Weights of a small transformer language model.
Size: 8 layers, 6 heads of 64, MLP 1536 SiLU, 15.9M parameters.
Architecture: learned positions, no biases in attention or MLP, untied embeddings, attention and MLP in parallel.
Training: a variant of Adam for these matrices, 3878 steps.
MLP neurons of a small language model. Each row is named by its layer, matrix (up: input weights) and neuron, and shows model dimensions 176-303. Each number is 500 + 40 x the weight over its row's rms, rounded and kept within 0 to 999. Numbers have three digits each.
After each neuron's rows, "fires on" lists the tokens most often at its 100 highest values on Wikipedia text that the model never trained on.

L2.up326:468504516511459509444528497465534530514565456486595492498528496573514597478489474512513500482483611545472476589475453500468571488533492493521536509485454485477499512522534526526513363474549507511500511529459481497494587533588490499443450432530545506509498470535545510447543480544516523552483516531516406489491528502597520516478544510497499488581482506534477461502515516531520510605466
fires on: "ive", " began", "|---|---", " early", "inning", " epis"

L2.up481:499534522475417509504470552505501475443492477567416493506559539519536464494513461547493456446515553518517455560509534461533532437503447404612531555518480435530519491516498465505499493493497527478508516529565510508490414522470528479481583473453558453517465412480498457587382508480467534460507528499438582531535504456487451488492540560479498489552466477439480465495468458405479478401488
fires on: " success", "omen", "|---|\n", "ecut", " them", "imes"

L2.up169:433541511540472497515443516522537516517483515488459527487531488469497495494574538534530444508451524519500463420479562463536523492502520509507524435479552509485471504478474580572566520494523463483515475484486400468514499461522464527538482444501504513528477424511497454465571571459554475507534509459529568453507461447503479509508470492503540552544528497517529461572490449570457490495636
fires on: "ced", " join", " like", " Afric", "_", "&"

L2.up955:461536532496447467504475508480575514475479502508463515476441474536532478486515472513438484478453577500449510530402526497484547484559518516456504467492463502511510527469466559548541620518483489514526467523560491491455482500512455546506524390453596507484498471503498582468486671554442506499495504545409454503512482491493481533493505486499514492473469512457522437512505491503471532552541
fires on: "pp", "ich", "other", "hip", "_", "ful"

L2.up420:482570469540494486460371473513440477510563430477515478463551523451458580494471516437543498355461500488458446525453562504642555512534495518564505523504542511406505486458448525528448493463434478434458437513504513486519493501494478503540548475487471532508476478478567497474505518462568484497370538506483519497476548516528512550505533544487477554486505501486537503448507502522437461510478
fires on: "0", "1", "4", "2", "3", " "

L2.up43:428540511539488504523507515534548520564472489424534530469523479511523544493506488504504496488505617577492459634517505489513557506483469530459470490509471376504523494500517505466511390480570478529497527494464497487479568523545446532377478406488576502542529490502463492498513464481550475524541508526529370478558504503561563463502471505483482497505498519523458459491504501523495520603511
fires on: " $", " end", "por", "ether", "ollow", "_"

L2.up548:524482515506468611503449500492528464489556417436615472505474502509459458469512519417511473511459522557455455425524414523519448497471557490409491523465510461482413545475502543524514462471427523474479544477502486517519545549553524560454583557511535456419504552509461463422552530575495478531507491523498562477533448513548566431498452476582452523492519493541575454500492554515535504501502
fires on: ".S", " feat", "lands", "work", " now", " former"

L2.up1293:423522506495532550513505527454519496481515443516440464481489502483502454412544493530455498457491524519557519426552444504463554520536536541502444526518511463564549489497489409523566543478535497499481539462469555530421527550499501530520548532533502452534519586537443469544482606545503515539507515455533495454505455513509667485501530500466441464461500500546509515499482480474461551411448
fires on: "ually", "wn", "ess", " near", " Med", "umb"

L2.up761:594489540536570516480480486524522520517489463459458478482525526548514479421513525517502441467482460492464493496530588496510480493568594454552474422511478461464499472475504502524467483523360476483404479550587490436428470524524465462540506582495489526533532394503500554475509534501480490547483514561424551476520509453571398523499516466461572491545476510499493459528506495549444534520546
fires on: "ied", " company", " known", "ches"

L2.up1038:560488546459473554544449485476476450495520556471529496497433456482526536518459481464439451490492557386479555561508320506502499532463476546423413487534506542473456540453479505579515558504535584506561482498481533516507474490496492512560602631473509497470576533474471510457520463572446455507451470522443505472455465555520502557523496550542481506536492487492503448457492540447520480487539
fires on: " they", "ization", "adium", "ays", "See", " Sm"

L2.up875:421454559529482571551456513515541546542454490453552531560531508486531476506432492541472501470480450560483555557478516486480527533481518531474541527519483414550530465564508447489471459453513450537544536565465590471492546498550495492446402471592488479531469473518511534463550457532544497430576510529473504502516482529494493527519511552491502510442515518541509524520519514552542468547479
fires on: "por", "ible", "itle", "forman", " mi", " hel"

L2.up644:433449586477491496524445502493574519508509521501450484501438442465543534472533531470422484529500563436583504498469460504506544486512492522467448491527504435523562498520484434496470615517438487496533459511520548464477527464505445568491544460553438537518474486473522516500491677520465453458485481531441538519512504531472496482469486530521486482476464487451497494514480489486463510548493
fires on: "ound", "(s", "reen", "areer"

L2.up84:524528528531491603489500489488522548541493483449609489490434472531514488574458496471514488515455550483457558469519348512477463526465491538468494526483483439503442496490519446526501461520482542477563530519526500548510498537543431473497548542554527522491486478492512493458554592485451453479497499504477494495522530558609576472490459451524467520405484469532497479461448523459582477561488
fires on: " two", " Gu", ".S", "her", " early", "ance"

L2.up39:432485525526444467538508525547475520487424564538421554499514489428535498516543454532500495518468480475498498475472558477517560497511512481547517486546532465478470507519477512561511544487508477515501509529443580430512495404474447507500542427489475492498496451507480539502558619427526473379548513496459505504468495524454507524489507558498507485474488526445489539471481423577423484431537
fires on: " join", "arg", "vers", "ember", "other", "_"

L2.up1207:471533456489471445483370502544447490484578481458463496450590504424472536502502510466511511399508518507471392527467525507666502517515521467568488506481513510424468471484506489534463483550476493423487426524500577474538502477524485578489543481487466488518540475496479527512514481467581485480366538468534489500462530474483486521497551534447504501514544484466498521499481535487452506563513
fires on: "1", "4", "2", "0", "3", " "

L2.up901:397493469477476487470422502476430484531540507537455481505585493497524496551503512491532493480472399433480491507526563529521531553498548467522473519575518560552513555474456581497467531550535474500436445491472480525556503426470522539503452524436485534408473524539528512520523468525546464505517474500474520450448495475485441643464498539527500545537501484438518507536543476566499496413484
fires on: " int", " marri", "reat", "ief", "(s", " '"

L2.up1220:497578549566486547492452444486535493407504509391560505510483508472576473447485528454516557532495509435539475470486493520501554503516516517468573475406455496517495485516515529551453407490468512476456539496515480508508525494512509482508553463503478508474499493439442472466486544513573487546494500499444607489443438556553529495583492475445526512429561492468445552478473535534418478598466
fires on: " |"

L2.up1467:487449505483497505443491505544524486489463425559469481496501496500516468481548504460465487509470417435560484491431632500483507452555501430503507503558523486493485529517505526523446561505454462483490503620545522475484502466507445499551463486533493518486446511484569514467532699589498496489512505542436588496458468463522432493510570459468501505515456549449467474497506468540429498494492
fires on: "ann", "ied", " called", "eneral", " writ", "rit"

L2.up366:489517487485469528496461518451525491443535468480486461499520483503492522506599467428491487501500510488432459523529565520537490422494532487573543560483503474495459524479534593501455444495480520489421555539452466498454465495504535479529437442526518474472468470534540442525503500464506505578534498504483549503494469501527553504415564460570520460589470551466485473532499564527490530586517
fires on: "oss", "ss", " fl", "|---|---", "omen"

L2.up332:440501410489466522534524518433438505547501429486461535482562511506502522499529508527551512503516576525426482530557523470541566485493489504556468520458495470585545452539525583511473418498557512492445554387495515536457505476430534461497502485497521489522538523507472499510421495380529550689512520429550463513522475464502523580481553574503451496497510517549456512482505557457511524497473
fires on: " int", "raph", " tri", "orn", "_", "ilt"

L2.up666:518558534480483508481521506468439494457533511484484477451558500571490452454573488468498481456514516533494458476483583473504520472588561450552494513532502402505532449478449479479473491506528534497380487454543467526482546526460518545495590530451488515488471468499489399552433516567476492517537472483431533485489487474514412498474539488506541497585490489458462450484551501407490512410499
fires on: " all", "|---|\n", "ement"

L2.up1475:495454502538473520456488478492486507554521483450561486520535559531490551478437472479536495561496479571455460546491510474505490482497430457501521576501467438514430515494555494511408385489518508514476503532447566460460510462519460411463423500474511482533458464492521484435523401462513461524483476495509528482479496523563520521473541501491468517580480547587470513502480530492559502546403
fires on: "ives", "por", " early", "aly", " began"

L2.up497:445552466498483512552518529495463523491456502548424522457550495461503479510544494541559515495531567501500503484550553486513548505425526503549456470422475480460525457534507558506570496529513514496495506368454458510525450503460510509569545491462514503514508423496455398635430460407555500508466483420627481516510484473468557505508505554523495534474468489517471503520458503505480511492580
fires on: " United", "ific", "ison", " cur", " another", "&"

L2.up598:477489481516482511438515528507529487493501493499487538448510503507454517438547517478533516548444462551612474481514410518507458502455513554446421486480497487500511477499547473460568487507545455494450516451455469500499517520478517515529497476546493517463550571546445393474477547549475533580531536465533570483518515493482572395484451462557487445497492502562472481469484492481424540502469
fires on: " near", "lands", "fl", " announced", " house", " United"

L2.up1438:515502457493474464452485519484515495437546492484553485429525544466565504487517457441520454506534502463522452499438434525560542490492502501513522480520445473496492445503477524488482506527483477529413546534464459525516509503539555505509553465471465436441499468504489516491447561441490489488467540606486548455499490551570501554522546501475525518484545523424481530480480558484469468546533
fires on: " |"

L2.up128:491456506510557456450521475516536481485434399521468462518504480483510427444455542525491511540490515511575512531519600533509449543546468513518468522499509426542510498534472570415486593493432497512502479563605495519473494529514456515531514468514476492520433508459511537404512611558456515444503535475443567496483451500502474540515482472442554504329440525482488512536509474508518542384542
fires on: " most", "ied", "ilitary", " there", "ordin", "med"

L2.up925:475524519521428495427458487528532523477573468470547502462541476486535491510489540462475456478497491448532476532495485518545568468471516505560487500482436469489436465494501525536490475489513506510429551547454490523508561520515477537540555471506459492468557560491466478463451570488555476525535513581445558461488448552601514523569572506481497565485517454434496508522484536531440461581508
fires on: " |"

L2.up1:538471565515521490447492453473547501529518473464465509522499477522479528470587548420451472497492459483501474493394487505546481522492507501469395425527504530467517542468546529527526519515536473525517431585512462432514484433564457558481485512489454499486592537461578528433556525474492464460492484564441417495477516496475453525517507510510521486570484492492526451474528533558468499509545
fires on: " football", " around", "iet", "ugg", "nam", "%"

L2.up1066:529539470514534560445533456497474537552538423404542431494518564498441480416481543453527478501466485566447564422534493537498474509548513532451431458464486437517505522490535572538474466542447529503403482492514504514478543572499474535501543539492501569489524489553406498463522463625496445526524513498563495478519484484491516549505540484429546520541478485529528481530540563541542560562537
fires on: "ine", " these", "uthor"

L2.up399:465466482499484537466487486497509443497537475478436535493519500465469530496489485501502452487539548475512472569525559462524504528472515515552461508489509497486471505492491646462495462493517517494554547475480495538447466477511498451549521589465439483541483444515507495538612464454538494488477517452589549477468493492554479569495512553535500532490460532470506488460495391570522521579607
fires on: " sing", "duc", " sec", " different", " %", "own"

L2.up171:512497589488448485460422528477547494451580485514543518516530517491516524497543503457506454498483511540481507573494620487536500459489546442471475490516511459501502502490466521491539480517431493531461480523553481490490567537523520499505470458541592513462526449528561488450504552530512475535486540514458494495544488489581411501516557502500498487549481518488524421515507519517452495571501
fires on: "ans", " Phil", " known", "ens", "ston", "ied"

L2.up873:419510477517469547512512503501503490538461382444547528482510498476471552472531456478517502491493449532510456523581487497500495543523519523441467497527493506515482555496527587429495433480525460494494508400418510523451529487527528511541478475509489473501519474549472480502525437496536484531553535474582475472526448488603603496527491524493522488582495521562466475494441547578489474543452
fires on: "yl", "ander", "ended", "duc", "any"

L2.up330:503513475509454492524363506544454495522576470500473487438548511493460560484462473516506499431508468506492409508469505518628513474481503490548497503524521485420514461462506496527441522494455482421434467519526579467560508500551470564468561473483499524475514441500506524478516527470548486522378494532512522487474515515552489547515558530499507526533526474452505528516482516546539508536527
fires on: " |", " ", ".", "4"

L2.up424:458497491526488500561549550543436543514465536595458542474522500463515561508534539532506508482506440398502494508489506503466582489534433464580512488518548525539488491485516445435422505510547498510476583521498458455566431401406528481574474425510470493493516496527563483558420547443528537480520507456461523554503531485456457559499500535460474482431542459463488539490481469472480516282467
fires on: "ient", "eded", " like", "ivil", "ould", "ively"

L2.up836:498447553516472522517491485476586498468493441503546449491462500522537469460405497450395479489489485516447535487432513506495488462553454551465520519533512432509458509475479383560527580493477470475492471617545530532413574543532503530497518531548529475498472469502544532430552605614484489432513522573373481504501485509528450526481475509479531474467473506516510455510533453492486554477498
fires on: "age", "oun", ".S", "iven", " iss", "ilitary"

L2.up253:483505536500406476487471511481558504495492519455507503533443503471532422459436503488472454543478582490452485494506548474525499464534517480476591510496505479561420507489475433474504563511449534497505483521537498530448513474534463484465476490498527595519420389460477586509566607581472475432549477507434557446534484483560461459478500556504503524436431500480507461478492464486505447516504
fires on: "oint", "ivision", "rew", "resent", "minist", "iginal"

L2.up1236:466496462521501552580479469478504496491465500444538500468494467547513517474520462466513446512472584502478533467490422519460473504523514498482470451451508532528529523519479548519524467511551545516557534501447420494412474478532569483489500510610485498549546489504512391494567470439504500423525517507570519481534482507520539445500521453516429511462524521531549498552470499514430543660505
fires on: "oll", "ington", "ange", " profess", " each"

L2.up244:478511428519465507522495498502505529533526400426535539512544444458490524502526539411510482515496441476420484440512520518506502467515467507515490423470502498552558459508504576531548496529496478525462536453493461500521523481518519531444533545432470478519539489472479483468520594411622533559479535435525479507530492471499527475473518472472515482426481479530486476465513480537495516580525
fires on: " up", " Q", "ollow", "eng", "fl", "_"

L2.up849:465498467471433490515425512552493491471567485470502463442533506459497528491485494445530454392527496445474429524478510481684581485538500449573491539488542508404490446493483501499485577498422484406445478525509510558511513490530538555547490430503483493531468450547509447507485533513572505454437533538486502471494490529552514584518535523462476490493528488444482567501501549537463479528491
fires on: " ", " (", ".", " |\n", ","

L2.up681:396465453506480534483495466497568464552526404480616502486496490517448569486492444518476501487498580581417518521415491507525511516517561544447437501459487479464538507502507552558550474473505484515517458559486495496513594504543530498380472508490546529517536499490481486479558477493506502520471509526542415467501521506601583467516528545533448483537473450547519465509513504498532535570490
fires on: " end", " post", " $", "ollow", "bum", " ann"

L2.up558:460559448485495424514385483554486530495539491525526488469586491454478502487454516494533422438524450495457476477466474517602523509455491517531533533517501480467517496501469508511470543518472537459449440520471550446577546512545479554521571513443449500456523458522538493510494552459554541511422536584479509471467577506527527567528597513498508550503517465489505490504475505530540469481510
fires on: " |", " ", ","

L2.up872:454544472510424415492502516514471514438491498465510538487563483454519506500497467519550508527476535539529455467551536464486563502485473510594561532530526552553550445534451487483529488497491566530531516472490513492545484527520498474515504462437484490487446411558493497546464434502570484484551523457526532514547535515453494549478469576535526502427495502483501581478503486530486479512428
fires on: " sur", " age", "der", "levision", " col", "ver"

L2.up1357:511520566475515540538454477499539511511426578441584516511516465497554500481483416483484513498484523559483536460459486468543486541451530557414522498501506429510571541505499459498493555506447506502548500499504560461504561534491483579490551545499473495478458434529466539445480499615501467404502485483453502473510501526502427491487513547469567514443449543494495490464513505525607524540489
fires on: "ful", "ower", " Car", " Republican"

L2.up835:579488556497581551451520490528495525506499409437493508468550502553498455428564482459492460511457500520486522528507540505523449506569623520490499437454478443499493499466551497493457483536481496477441527520483410486471527511477495491520447519557496579550501519515474456490523566633454481535528489545501541489473466455549525536492499424510542481505498461530513443553539558467449555502462
fires on: "ine", " known", "oph"

L2.up8:438494482499520539459531514502533484544467489549528557523446528474511489523417470560549538522490498464549552451536354514523500563443481541480519526469448549494498495513505384517533492497516462506563492550497505534496467553504511481365474537584528504541451511492459428501528526459500499488500490488527535508469505523475513483501417498505456505410485447444527502495472448487494512483477
fires on: " only", "ance", " Ass", " main", " fac", " San"

L2.up1329:477533501486462470521479504491503505489467555479504500535512488477566526536457472522501500441488476473458477539585613459513516510517498472522572552595482457598506499490458461468511559501448502550515484480557578520497457553513487514488582491481466455494438391484452564481481573579478492473524521486411489489497472479494416535484551608478569535436429500450503538485520499514547517506478
fires on: "ful", "erg", " since", " Republican", "riend", "other"

L2.up1224:503494501473423470497402517535471514482547485502488474460524511464489566519462512500508470352487476448473399511460540557608539484513498473507490456453546503410483461480494497500473524500446472422474426547507523473562476453485480528519565443476503510499549519487487501477494506462560482495309504528507482483472533488516535528482564505504460538536553544464506544494493522544469486553526
fires on: " ", "1", "8", "9", "7"

L2.up1470:490532523487518489512549520460448526468513553547464482464512574491503505520558497505513514479521477537529450459511481557479521494507488428550458513492541568513544538500528462479502439537540515441472521480539464458475499502460502536532453503495495479459490474555506440544360356418476484552494477516479476524514516512492448520427535496488521510581536465493481489501479501437436529575452
fires on: "ven", "ific", " marri", "ational", " medal", "ording"

L2.up426:580512501533531496584483564453454479395505541518508529475527530453477503593556441516511475539552519497481488500495549422479483406492393453535548483477481564467490528567503470497459505530503491483503397569503477455541427486449522460476536458484477453485495457457480528526506470444488547484483482511509510547460536480497484537516491477515453512388522479560523405537471491395523458512441
fires on: "inc", " mov", "ott", " They", "irc", "ass"

L2.up550:486527519509611505519423469526442466481508592468554546536504436555500466568484475561518484440507422457520571397497551518464485540463506480478450444560515494438549513504434541574464554483474506549486569521518557535523508540499487481505513480509493542472495497484506463486519501437547511481530513495507512502473456562485470515539532524485482507589482455479528493507504543522501519495558
fires on: " who", " election", "_", " round", " program", "ious"

L2.up36:501471527558494501472528483467582515483482481443543533447527474538508527512588551433498536521496513492491499479480472518486527557496553600442494525557444479547468532507549609512503442422598560460440520450480510504489512496504512502546509596514459447488576543529433519470488527500512514534542498468473549432479488525499552443512507438492481493440521411540437555586495515452513457570492
fires on: " |"

L2.up983:488485503503511581505474545468500490507466391439519448463516557484496502447519468441606459513542555488564512527560576490521512447543506450439570471414475471539448534482499554504470412535462459476450522424445452529451499499483503480425494513481590478566504540495513465566476567459493484573461507514515458443529496420600497487475480490515521511518471486503469414529503554504472485610500
fires on: " known", "ether", "rat", " medal", "|---|---", "omen"

L2.up1056:522506532501423518428464484521462526494510540556515536485489398511547500569463534530490446475546498452472503578522554454462482425491445465506581483453521448459497474533445455478492450486516496482591449568507540480481513537547518499502545486487541516478440456430521528525454459447547516502498481589423505527567525555496525513475467495545529513520497428461477414500523522462453444613521
fires on: "ame", " while", "ld", "ven", " based", "ared"

L2.up889:489496477489537464438494514493521494523475535542485453491499506508526551571488515436483464566525584473513488448500494527526504481481476570546459487486589523537527530475530467489436501487547593485470450578521388499493479484480452452494442516488551499498506508496560450451441422507451439556519508407517519481539567512565493499498497414457484505655484520496502510541462520474526528646467
fires on: "arm", " acc", " all", " both"

L2.up963:353513444525507506460477475560537505544470505487586512526497494492425568496546502449543540527501463517561469487527447529513482521438545527404469482497529602512507569467524585516526502491501502513620485506415493540498481506512524481488399438529502486510563519553486388503550345435531461549529516439599529498492478543545552461545436397505443505517522482569540511540442501572493457574477
fires on: "to", " there", "ington", "duc", " profess"

L2.up1486:426506512487506400526534450507521530495466502506532471518456450565564537482512520474447528475496506485472498545460606542472514491559514551503547513471522571489503520479448447556492593483516534529539510548515523512480527492540469457517472395509498519543453466475528470481599663586496497488543511478447461510514495519486437524473539377433487508488505536470488537480506427530506523546525
fires on: " success", " election", "ful", "iven", "_", " just"

L2.up227:447501426503389469524505513541531509504444466550447597517520520486491468542446418572547543465507461493545508550461460465481501507460459500525507524489448495548526476533518526497559476468533487526539494588504551536531459510507515502430453464498545485503508502500512451538442418440506554439517535505510540569533529513516502460555532525495425509492491500544485533489452468490525494509459
fires on: " San", "vers", " only", " Kh", " rece", "$"

L2.up956:492471443512511585516518486497482476540530417475585479460528512486424541508514534423538518518496418504544514442527418491485429503450511522432461505455478493495490532472546519568448467510485504487516499479439438475523547508494513503528547584440466442422538617521523411479501442498530509581492463469525530510503505520518600497529475467527468515515554452567513474498516541504521521551413
fires on: " gr", " house", " Award", "duced", "fl", " music"

L2.up256:501560506514483502526524547496460528493505498475419480519577469498502522516527489499579491468517501494522507500553540518526536473506502501552475518504516438543566456523491492513542547530491511479460491367495495538515441516480533523520510488495524447542479478473475387587391511486533502545498550412539564513535443467479548500491527540471506539452490523484507468526495491498464486500518
fires on: " At", "uch", " cur", " another", " City", " %"

L2.up1353:440508483568480517500451487505502508557574541457520557493440506486505412525443390490464471525442518469487538487505565496478492539505557458425447475553555517441465562487472579566506553474483568538488508453510555525547477551470517583495518528488494576467469465507514445402629412463515473447531465457532526433423415530575469523502486507467464516509478547499551462519476471535505561511526
fires on: " between", " rec", " =\n\n", " ad", "_", " bec"

L2.up316:453462512509433512507529490489535552511466512510502490557548458532536461486515519503511477482460522501375494445494586523514520474535478523493496493447532513581502552503492562494583485459510534477498466576554428580409470533529548506490433418441547506519512457473482452463509541592496525515542558463416542495510519472494426562495496419483495518445446543509494463520522482508521508453502
fires on: " began", "ton", " loc", "ond", "outh", " late"

L2.up1270:507488520492472536472456431522509436520520525501555509492539491534455517490505444515501485524436563522448527553510500465496503535528494502486506448512509525405503533511457588590488492487505525584547527575489525525432539546573508521522506457501578536468492462476445488491640494447498507509560505522522513523411450511488433544563512573500464538538512523493532519533541561557528447504539
fires on: "ble", " program", " York", "born", "_", "ident"

L2.up387:445515521490452510482520482501538499530428474455536477544472475563546508465496471479488502500454502528415517503454605538492502485590511521485522490499490496521554563483468490564520537498505537508495448519573551553496561534576476538412513427493571553498472415491509540425567607604483467500536568525397459464506486517544473501451562479431543496536425521466493457497524517522525515542508
fires on: "ton", "ms", " since", "irl", "_", " late"

L2.up1485:515513570475446519471474500483586494457495505488496516489492462521559467489436496514403482528526555521462511550450557485517558480542462534456512509531510410541478505473460433542500538472507515493533493537566544483450546508497478508428536495501512522498453474471546599467505591604463498400480496557402499465517489491525385513523517495522498492470456497433460433448512496429528551502538
fires on: "tain", " named", "ward", " iss", "iven", "ampionship"

L2.up1178:450495453512459529497495502525574493486442515509464540545528454474451491486508522465541517443444510506529529510504540528486461524440491500480490482486504478481566568486484568590608593512460502550508481530440508518590493517541506513565361487448517502472524435546478448454569449496621507487554494471545532525541556552442516541545498576484502508508460485516512520475492421624532453423519
fires on: "omb", "ó", " age", "lev", "oe", " season"

L2.up1127:473487517496473512473475495536553497475473518475484545491528481479524477482463493498510493524483558499525536569405584501543469562476525471434450495516487372453449543536434571541493531503477447543491521516524508491501512522534460546398516463567487553505451492473489506512612534485452494333539488544516511457511474493461464478513480564530515514475488489443500444490509545581482507589579
fires on: "ble", " deb", " long", "ount", "_", "bert"

L2.up684:396455450513502441555545488521454551463507539570433536499546504389514556498580520530488545474507494409448483566498525471470504483518523477548505484547554466519509484526508463463515550522464472519448480512541482518469435448453514507550477446506460487530509446522506467495414523457542480418538504402520505518490534524441550533461535519471497488480521473484487539527498451585460494419482
fires on: "ively", "eded", "ended", " gr", " League", "olog"

L2.up823:414500508493459504518494495490486561531441425470513488540542438475517454448508487502482468478485491481525442503517559474520564534466513570531427465483522508540602508516491598615499514503601554508542532449461467563494500500520588486536569508522469594531513438473464442539563549463533498480530491475570450459506409517546511573498493480486485523500479512542493456511512505568492506539587
fires on: "ations", " Afric", "outh", "_", " pol", "olog"

L2.up869:408558483495535559487490434530475508515552424507466525506489533466489474562563553514515480484522466454497509472575582477511467445476514393533533474549538484495478552444478588585430576520421538485422460423534480504550455522454499555508591538448505548510459487548522477456438499499504510535551481471437554467461471487485499611518494474442472492518517445456503459513508450519438522499558
fires on: " =\n\n", "ces", "reat"

L2.up851:540511543536450459490478530574509497485501580508491466545505536478517424514420469467503453493467468493498421471487559504513499523503445445475499516525497452475439488493493511519529550498451484483517467495542486525514478526532458505506539512454476527477472446462513559527572518539544504399525525542436514452488490479484477506484442565501587566442428473475518436515544439551473476491617
fires on: "ied", " high", " Cup", "rew", "minist", "ilitary"

L2.up1032:489516509467436524504477495485484451470452461528475539540501542447497459538453502470505532526498396466513537425521464469527451465430581529526614573463511559533440526556487510520546477518487522456544481511475492429526571490490496441497438561487571477454417519490526433541506481550515551475573520496512595512511461459495422520531522548522448506479535529497504523508473470488483507467494
fires on: " only", "igh", "view", " ran", " addition"

L2.up716:491470503517472567498517462469585501574568405445562520509498524571453484480462531452466470553456472562484535512527379491516496499518548603417534492459501540529474532471528528599525444513486516512485497485503435568472553576552544526470516566468517504488548489561473447375592536569453484606534533513475549468509518510553556513477473477555462531481462531566512459450495541539537453573496
fires on: ".S", "fl", "|---|\n", "lands", " educ", "reen"

L2.up513:542438472519450463510469511499497543483550436489390557497523459434495521480544534469517507466485540450494497440498580476495505484499511486492441454440500547497456443542477545475554449498502459530505452468486461492537441440471526510516512513450469477524507464493488448514529583430535493483487518449572542520510542457465502464492497570522468532464487512513521512496468519554544478347495
fires on: " adv", "land", " Afric", " own", "outh", "ton"

L2.up517:558508532492484562498502504484491509508521456439504433452493511479492532445481478436540479499501618502420458471503458511491482512484551494472425458461535473493412551455490608522494522511514523480394534453506510518475490476482439483615568554459513502492500511503475474469474550576485458559500494421519491438494472511571593494473514471522463504551515523578531456517492586540522531508524
fires on: "ine", " design", "overnment"

L2.up1390:488528547522461479560503464483415491455545534493556487505570507470483622565493508450450527537433430520472446458479492394504472432510434554534514489428444556424476468491545500502441475500463475510470520464515556520435518441473499540566552488537442478532581498443493469496554511498480473495493510515462476489475514486462498539541604488497411548481549480462537496490463514454467501491496
fires on: "out", "ence", "ries", "ities", " France"

L2.up1229:509557540592474511470453480479504495498591488449581466484533571496512517524452516491493493516500505491507438523471541526542518467508518466557493508483474505462418436466474556570527482455475463489440531513478515506590519526493509517489572495517487524489632522494442512479420506536508503530382512468500566472494420505560522604527515582481504485527600504479504528498519577426457487548463
fires on: ".\n\n", " |", " |\n", " |\n\n", "\n\n"

L2.up528:576508532490522548463572498475478489519481436473573487494469544484484498467470461392458454595528524460485498521497477499508508514551467464421475508498502468524501436497481543520471543497489515496569500518453470448525594482458513407520551512498487533514556547504564467506550509533531507470465482548528534491488428454543574504517426487458531521454537433489498525491469562471437503522445
fires on: " named", " support", " deb", " kn", "eter", "ming"

L2.up1136:503551508520489447467467457566583518493556509466529506465542520458455525501439483437491446503551509463448527484467491537484473495487496565467456510499487528479465491489516490537502492499560504475409579487469515535526537441508476550549594512479443460413538489531452500435472566529489542484476542551438497484480534571555518555562540572438503557464555470464500442550465497452522495508532
fires on: " |"

L2.up1371:464483454510480511543503506473505492561481479435451539481493489524540565463506441472488483470492604497431526532504425422484527513490458473527489490493445525473538439525493567496545500477607498562491529462490488575505484486494509493500556473490516480564496509502517434498500522484521519534514518456555502528512530506541553479507524585492405530540530488580522464481489510539496506493494
fires on: "uring", "ington", " profess", " bec", "_", "ball"

L2.up1466:517536496502481527503512545456462504552474468451502476499517476488531540474506444453487488516518566528405513563501556469560534488556437466518479512473467489511508498513499550472461448494547486481465496419485446522446544479465507502494546510479513512540509489429495458462462463524560522519473537500505433484537457438548433501462505553493542495387517544456454467513546523449471517512585
fires on: "j", " tri", " met", "orn"